MLP neurons of a small language model. Each row is named by its layer, matrix (up: input weights) and neuron, and shows model dimensions 224-351. Each number is 200 + 20 x the weight over its row's rms, rounded and kept within 0 to 999.
After each neuron's rows, "fires after" lists the tokens most often just before its 100 highest values on Wikipedia text that the model never trained on. A number after a token or word is its count.

L2.up1394,171,167,166,198,242,233,216,208,231,218,193,196,188,226,222,176,201,193,168,200,224,226,181,173,187,190,223,205,195,168,216,183,177,194,201,197,188,234,193,222,238,226,161,174,208,210,230,224,185,184,217,229,236,216,246,223,213,198,184,207,200,184,176,171,218,216,203,179,201,188,241,196,204,187,178,214,180,224,194,214,173,205,214,200,211,213,207,188,187,188,235,214,220,242,203,183,206,204,221,238,206,184,199,217,160,185,186,192,232,180,204,222,213,207,199,190,225,208,202,231,137,199,226,197,197,207,211,221
fires after: " | " 53, "; " 12, "| " 5

L6.up1235,224,183,232,201,192,226,216,207,219,211,139,226,214,235,205,206,176,202,172,181,214,191,169,224,200,227,204,219,232,204,229,241,195,224,190,214,209,218,159,225,240,204,190,204,171,181,224,219,207,193,213,210,190,195,245,237,212,178,188,212,213,200,162,203,167,191,227,200,197,202,214,288,207,208,222,214,198,217,181,192,218,221,195,184,156,190,219,210,216,192,203,206,194,228,233,193,218,183,207,155,196,210,211,210,158,189,204,203,212,187,198,180,210,181,202,195,245,180,194,210,177,219,177,186,192,215,197,214
fires after: " | " 46, "′" 15, "; " 4

L2.up1445,193,204,207,196,213,203,152,246,217,202,178,180,221,191,179,221,206,210,195,183,228,204,214,236,240,182,221,202,207,198,191,204,174,209,197,197,208,224,203,201,215,213,220,188,194,181,217,212,184,201,218,250,208,204,240,230,231,184,166,219,178,155,166,221,201,211,185,178,192,175,204,199,211,164,200,199,212,208,204,187,189,177,180,159,176,206,207,216,185,182,182,182,203,193,163,229,198,207,207,177,204,217,207,204,169,184,194,177,185,196,191,202,198,228,161,207,198,198,201,209,211,173,224,181,209,189,191,207
fires after: " | " 34, " " 10, "–" 9, "; " 5, ", " 5

L2.up759,194,208,220,179,203,167,183,176,225,195,198,208,198,221,195,181,187,187,176,202,189,195,169,200,194,248,202,223,195,207,153,189,178,214,223,223,226,181,187,210,238,185,198,199,240,180,205,219,176,209,243,199,207,204,178,174,171,185,173,197,213,239,181,219,185,208,165,188,213,222,181,208,208,176,187,213,197,185,202,195,192,224,191,215,215,222,186,223,213,163,205,224,223,218,195,163,204,219,163,196,228,213,174,203,201,225,219,212,186,213,205,180,229,178,213,266,203,204,205,209,200,192,186,218,213,206,185,210
fires after: "2" 28, "1" 11, "," 7, " |  | C" 7

L6.up76,213,207,198,199,235,216,215,206,204,165,170,212,182,218,217,235,192,184,197,200,197,187,192,210,183,208,210,181,194,224,205,211,204,210,226,175,204,210,177,187,183,218,220,181,184,181,186,179,224,185,184,193,175,201,189,216,198,213,207,199,229,169,205,185,179,206,200,212,198,168,182,213,214,194,214,212,203,204,242,192,220,261,201,168,203,165,182,213,235,177,201,199,193,193,210,172,245,171,212,192,196,210,174,222,222,242,189,258,184,142,202,223,220,195,187,224,222,177,216,196,192,210,201,220,213,194,169,201
fires after: "." 38, " Qu" 5, " imp" 4, "p" 4

L2.up1620,198,197,180,216,192,205,237,208,177,218,213,197,163,194,212,228,195,168,190,206,191,208,167,153,227,184,200,228,218,209,177,184,182,209,228,187,201,193,226,201,243,215,171,201,211,204,228,190,189,188,195,209,209,227,201,215,213,181,183,212,200,217,193,221,177,210,175,197,177,177,205,195,214,187,190,205,206,176,202,179,191,212,209,183,245,206,218,168,253,199,215,191,166,171,190,143,203,170,216,195,221,182,202,224,170,185,167,193,214,209,159,178,225,210,186,249,217,219,198,184,217,212,187,241,188,215,210,197
fires after: ":" 16, "." 11, " | " 10, ") | " 6, "–" 5, "| Turnout" 4

L2.up1396,187,166,185,227,204,202,201,175,213,230,168,186,200,165,220,202,206,192,196,187,194,201,196,181,213,199,177,179,207,200,196,158,180,208,224,221,198,201,215,176,226,196,196,193,193,200,232,193,225,207,196,211,197,217,195,197,208,176,180,189,196,208,160,188,179,221,199,186,173,179,229,229,197,196,186,198,197,222,176,238,199,178,197,177,189,208,197,163,182,206,225,178,218,216,204,204,189,216,227,166,214,220,212,231,217,214,202,217,213,212,157,208,238,185,172,192,206,198,220,205,217,209,233,202,201,228,205,206
fires after: " | " 30, " " 8, ":" 5, "–" 5, "," 4, " |" 4

L6.up1756,188,168,205,164,200,210,196,198,171,207,201,191,203,195,216,205,235,194,184,197,201,229,204,165,194,184,175,215,249,192,226,188,248,193,220,218,233,211,203,187,191,188,155,197,204,230,160,216,197,177,213,174,236,220,197,214,172,220,210,199,235,153,176,184,158,199,197,206,182,177,212,203,175,202,160,209,221,190,195,198,207,205,194,169,199,169,234,229,204,218,214,214,189,198,218,207,205,186,199,189,220,197,212,186,156,180,212,199,208,191,194,228,238,195,202,223,240,195,201,248,196,163,212,223,194,194,219,175
fires after: "." 23, "-" 12, "; " 9, ", " 8, " " 6, "–" 4

L6.up243,181,168,196,183,194,182,190,223,223,218,183,176,227,212,179,208,171,187,162,183,202,203,194,209,207,182,226,233,195,210,198,209,225,203,215,234,211,203,145,190,221,171,192,232,209,192,197,182,210,195,214,203,191,216,211,186,222,218,194,217,226,206,190,169,177,201,254,208,202,226,207,221,189,187,172,198,222,214,216,191,178,185,172,210,188,214,203,175,164,174,191,187,207,203,209,164,205,212,196,183,208,174,210,208,151,196,205,192,221,162,160,161,206,216,149,210,198,188,200,188,185,212,234,201,184,169,223,206
fires after: " | " 84, " (" 8

L2.up1569,221,190,208,190,189,159,175,210,201,179,232,203,191,156,211,184,243,205,197,189,202,187,171,234,223,242,221,211,197,193,236,188,176,209,185,212,214,198,229,212,213,201,193,208,205,227,207,191,158,212,185,181,207,208,185,228,199,181,177,210,201,206,145,207,187,220,192,210,240,159,224,211,214,194,190,217,210,206,190,195,222,203,175,232,220,166,191,192,198,183,191,188,201,210,188,168,201,193,172,184,201,206,214,198,207,205,201,203,163,223,180,198,200,182,180,215,250,176,218,240,194,178,203,188,232,202,198,228
fires after: "1" 83, "," 12

L6.up507,206,195,195,186,221,164,212,171,209,209,217,181,180,214,217,179,188,186,157,180,173,182,213,171,190,202,214,179,218,195,169,185,208,159,191,178,204,254,209,195,203,177,183,197,119,229,251,187,212,229,195,192,201,223,175,219,213,187,196,173,198,206,174,193,209,206,185,201,214,161,171,208,196,224,203,227,170,184,181,182,215,175,231,182,195,197,180,214,212,214,198,191,203,188,202,202,222,173,177,223,212,165,210,246,179,199,145,216,182,185,175,224,231,184,160,199,189,188,203,234,227,215,204,196,171,169,188,188
fires after: "′" 31, "." 10, ":" 9

L6.up1287,195,200,214,220,241,170,185,229,199,217,215,202,223,177,220,186,213,211,200,251,227,188,195,193,189,200,221,194,189,221,185,186,182,218,188,217,196,213,148,198,193,193,201,218,165,227,168,228,156,229,194,208,190,205,188,208,250,165,197,194,198,230,212,157,212,194,187,193,270,208,220,221,188,198,168,187,199,213,172,224,223,216,202,176,208,193,187,218,193,207,213,239,203,226,197,170,230,201,199,216,220,214,234,220,209,192,197,252,199,198,170,173,175,181,202,198,221,197,159,204,203,228,219,227,191,224,165,243
fires after: " (" 42, " (−" 11, " | December " 11, "7" 10, "." 8, "52" 4

L6.up183,201,199,156,148,195,212,202,172,185,201,179,202,203,222,214,210,181,210,177,201,191,200,220,227,223,183,198,222,181,158,178,201,195,194,226,219,209,214,187,236,204,169,188,196,207,176,199,183,200,252,206,232,162,181,226,207,208,158,203,246,203,225,200,233,210,143,183,209,215,213,201,251,230,212,204,186,206,166,197,217,210,188,201,171,201,182,173,217,223,213,201,225,183,191,223,207,208,203,165,218,174,185,212,206,172,190,199,228,174,200,211,194,183,219,183,179,164,222,219,207,189,207,175,184,221,207,187,200
fires after: " | " 39, " m" 9, " Ma" 7, " G" 4

L6.up1275,214,163,253,180,191,193,198,200,213,182,232,175,141,201,235,194,208,206,217,188,227,174,194,215,195,182,214,201,207,195,197,180,172,209,198,185,204,183,202,219,223,196,184,194,201,214,163,186,182,184,187,187,222,200,188,217,215,218,237,172,239,205,178,218,197,206,175,192,206,149,215,204,211,226,238,154,219,185,199,217,241,237,211,197,196,196,192,216,204,205,208,211,189,234,216,152,228,190,194,242,220,222,176,184,209,196,190,199,190,203,190,203,190,241,196,210,235,162,186,223,185,171,147,177,206,213,216,208
fires after: "." 57, "+" 8, "–" 5

L6.up1482,207,200,224,203,175,212,160,214,196,252,219,208,205,178,219,190,199,230,213,203,205,170,210,215,189,175,193,219,185,185,197,213,153,204,189,186,198,208,176,171,212,180,213,226,198,190,244,207,210,211,231,209,229,229,197,200,180,195,207,187,178,215,168,218,231,169,221,201,168,199,191,196,190,224,221,197,199,161,215,200,174,201,193,206,194,167,222,183,202,215,194,207,217,206,180,178,213,152,186,199,186,212,211,183,214,162,176,217,157,191,177,202,191,203,194,194,236,194,193,168,222,192,181,198,210,198,228,212
fires after: "." 35, " (−" 7, "2" 5, "–" 5, "0" 4

L6.up16,221,193,187,181,207,226,166,201,210,238,213,216,179,157,181,181,211,211,208,176,215,172,200,173,222,192,194,228,175,191,173,192,180,189,156,200,206,227,224,218,216,193,171,187,179,223,212,189,161,246,211,179,220,211,182,231,181,196,171,222,211,217,223,214,216,228,220,188,234,219,203,234,241,184,201,177,212,205,204,217,194,227,172,184,228,181,178,179,169,189,197,203,189,203,153,201,191,192,226,204,201,194,198,215,228,159,194,205,199,211,189,184,199,231,205,178,193,229,171,188,218,243,234,221,219,213,184,210
fires after: "." 35, "6" 8, "7" 6, "0" 5

L6.up1415,212,172,196,180,183,169,203,210,191,186,151,202,180,198,236,183,180,214,202,213,184,193,191,221,235,177,225,184,211,165,184,223,198,195,209,211,205,212,175,194,205,144,215,203,195,213,179,189,168,227,202,202,230,218,214,216,160,228,231,223,232,201,203,217,183,230,218,209,180,210,223,202,212,194,206,204,194,186,193,242,197,217,176,206,202,202,204,191,200,214,195,196,194,238,179,183,216,182,204,223,236,211,196,184,186,198,216,185,195,244,179,161,212,196,180,240,182,189,222,197,199,230,217,208,187,195,208,189
fires after: "2" 29, "1" 16, " (L" 10

L6.up481,200,221,225,217,196,187,197,233,191,223,199,183,195,201,236,189,178,212,217,173,219,202,200,178,200,222,242,206,187,190,218,194,231,208,173,235,201,200,218,217,225,207,195,194,204,166,234,232,218,191,191,236,198,195,213,190,204,182,197,215,208,181,184,204,187,171,191,228,206,203,231,220,201,199,196,205,199,216,222,178,239,219,214,184,167,173,189,200,192,181,222,185,178,197,215,191,210,183,201,201,201,190,186,198,171,198,216,200,203,178,159,193,229,194,208,207,212,228,206,224,186,224,197,172,185,211,198,213
fires after: " | " 24, ") | " 18, "; " 7, " cm" 6, " (" 5

L6.up1066,184,193,176,193,180,193,200,216,192,191,221,190,181,230,179,221,201,165,245,183,186,204,193,242,242,227,215,213,241,221,173,173,207,212,192,216,195,198,183,204,220,211,214,222,200,204,201,192,209,218,198,234,246,199,187,227,225,190,189,187,170,164,188,216,192,218,199,219,192,156,236,212,213,197,180,154,214,185,192,209,214,204,221,214,199,174,234,205,208,218,187,212,167,158,154,196,188,177,213,185,230,202,208,222,232,170,209,219,190,183,218,187,207,225,202,171,235,170,198,191,187,191,207,208,204,197,180,219
fires after: "." 19, " dr" 18, " | " 11, "," 5, " j" 4

L2.up258,195,193,212,198,177,201,157,201,200,238,214,176,183,189,215,205,226,212,201,204,206,195,173,172,182,189,253,215,185,208,173,208,176,228,213,215,237,229,189,231,211,230,234,182,203,220,213,212,207,223,193,211,198,187,220,171,234,203,220,183,184,226,205,180,184,242,192,205,252,184,212,198,225,216,226,199,220,209,230,206,193,197,195,185,195,175,210,191,201,195,200,206,238,222,182,172,184,202,186,202,196,214,235,171,157,202,201,201,190,194,180,183,175,204,170,194,226,191,235,208,229,180,174,221,225,176,176,207
fires after: " (" 25, ") | " 11, "." 6, "0" 6, "10" 5, "4" 4

L6.up1598,226,164,197,191,201,184,196,183,181,196,173,198,161,202,220,202,179,179,236,202,196,203,195,187,213,215,196,168,202,177,163,189,194,193,178,218,202,178,212,196,214,183,222,198,162,219,221,243,218,208,210,208,204,218,186,243,181,198,198,193,238,175,184,218,173,212,185,206,207,170,202,237,201,238,229,223,221,219,204,201,185,213,186,162,253,178,200,203,227,193,188,196,156,221,198,226,201,185,171,216,189,195,191,211,197,219,173,257,197,168,183,207,198,184,198,199,199,198,215,207,185,177,214,187,201,211,196,235
fires after: "." 62

L6.up2010,205,178,220,204,224,220,207,180,207,182,226,168,181,202,193,219,192,183,180,195,205,181,208,207,221,195,202,201,183,167,191,162,206,182,188,232,236,200,207,210,210,179,194,166,172,217,200,205,191,222,165,169,189,197,211,216,175,195,215,207,189,204,202,203,175,178,246,213,206,203,204,185,230,239,191,204,209,185,223,184,192,197,198,204,229,191,169,210,205,243,222,158,185,193,148,188,197,181,198,214,217,200,209,247,201,181,195,245,204,191,214,180,240,203,180,215,204,167,203,202,249,171,173,207,198,200,179,192
fires after: "." 42, "–" 14, "| " 10, " to " 4, " McD" 4, "-" 4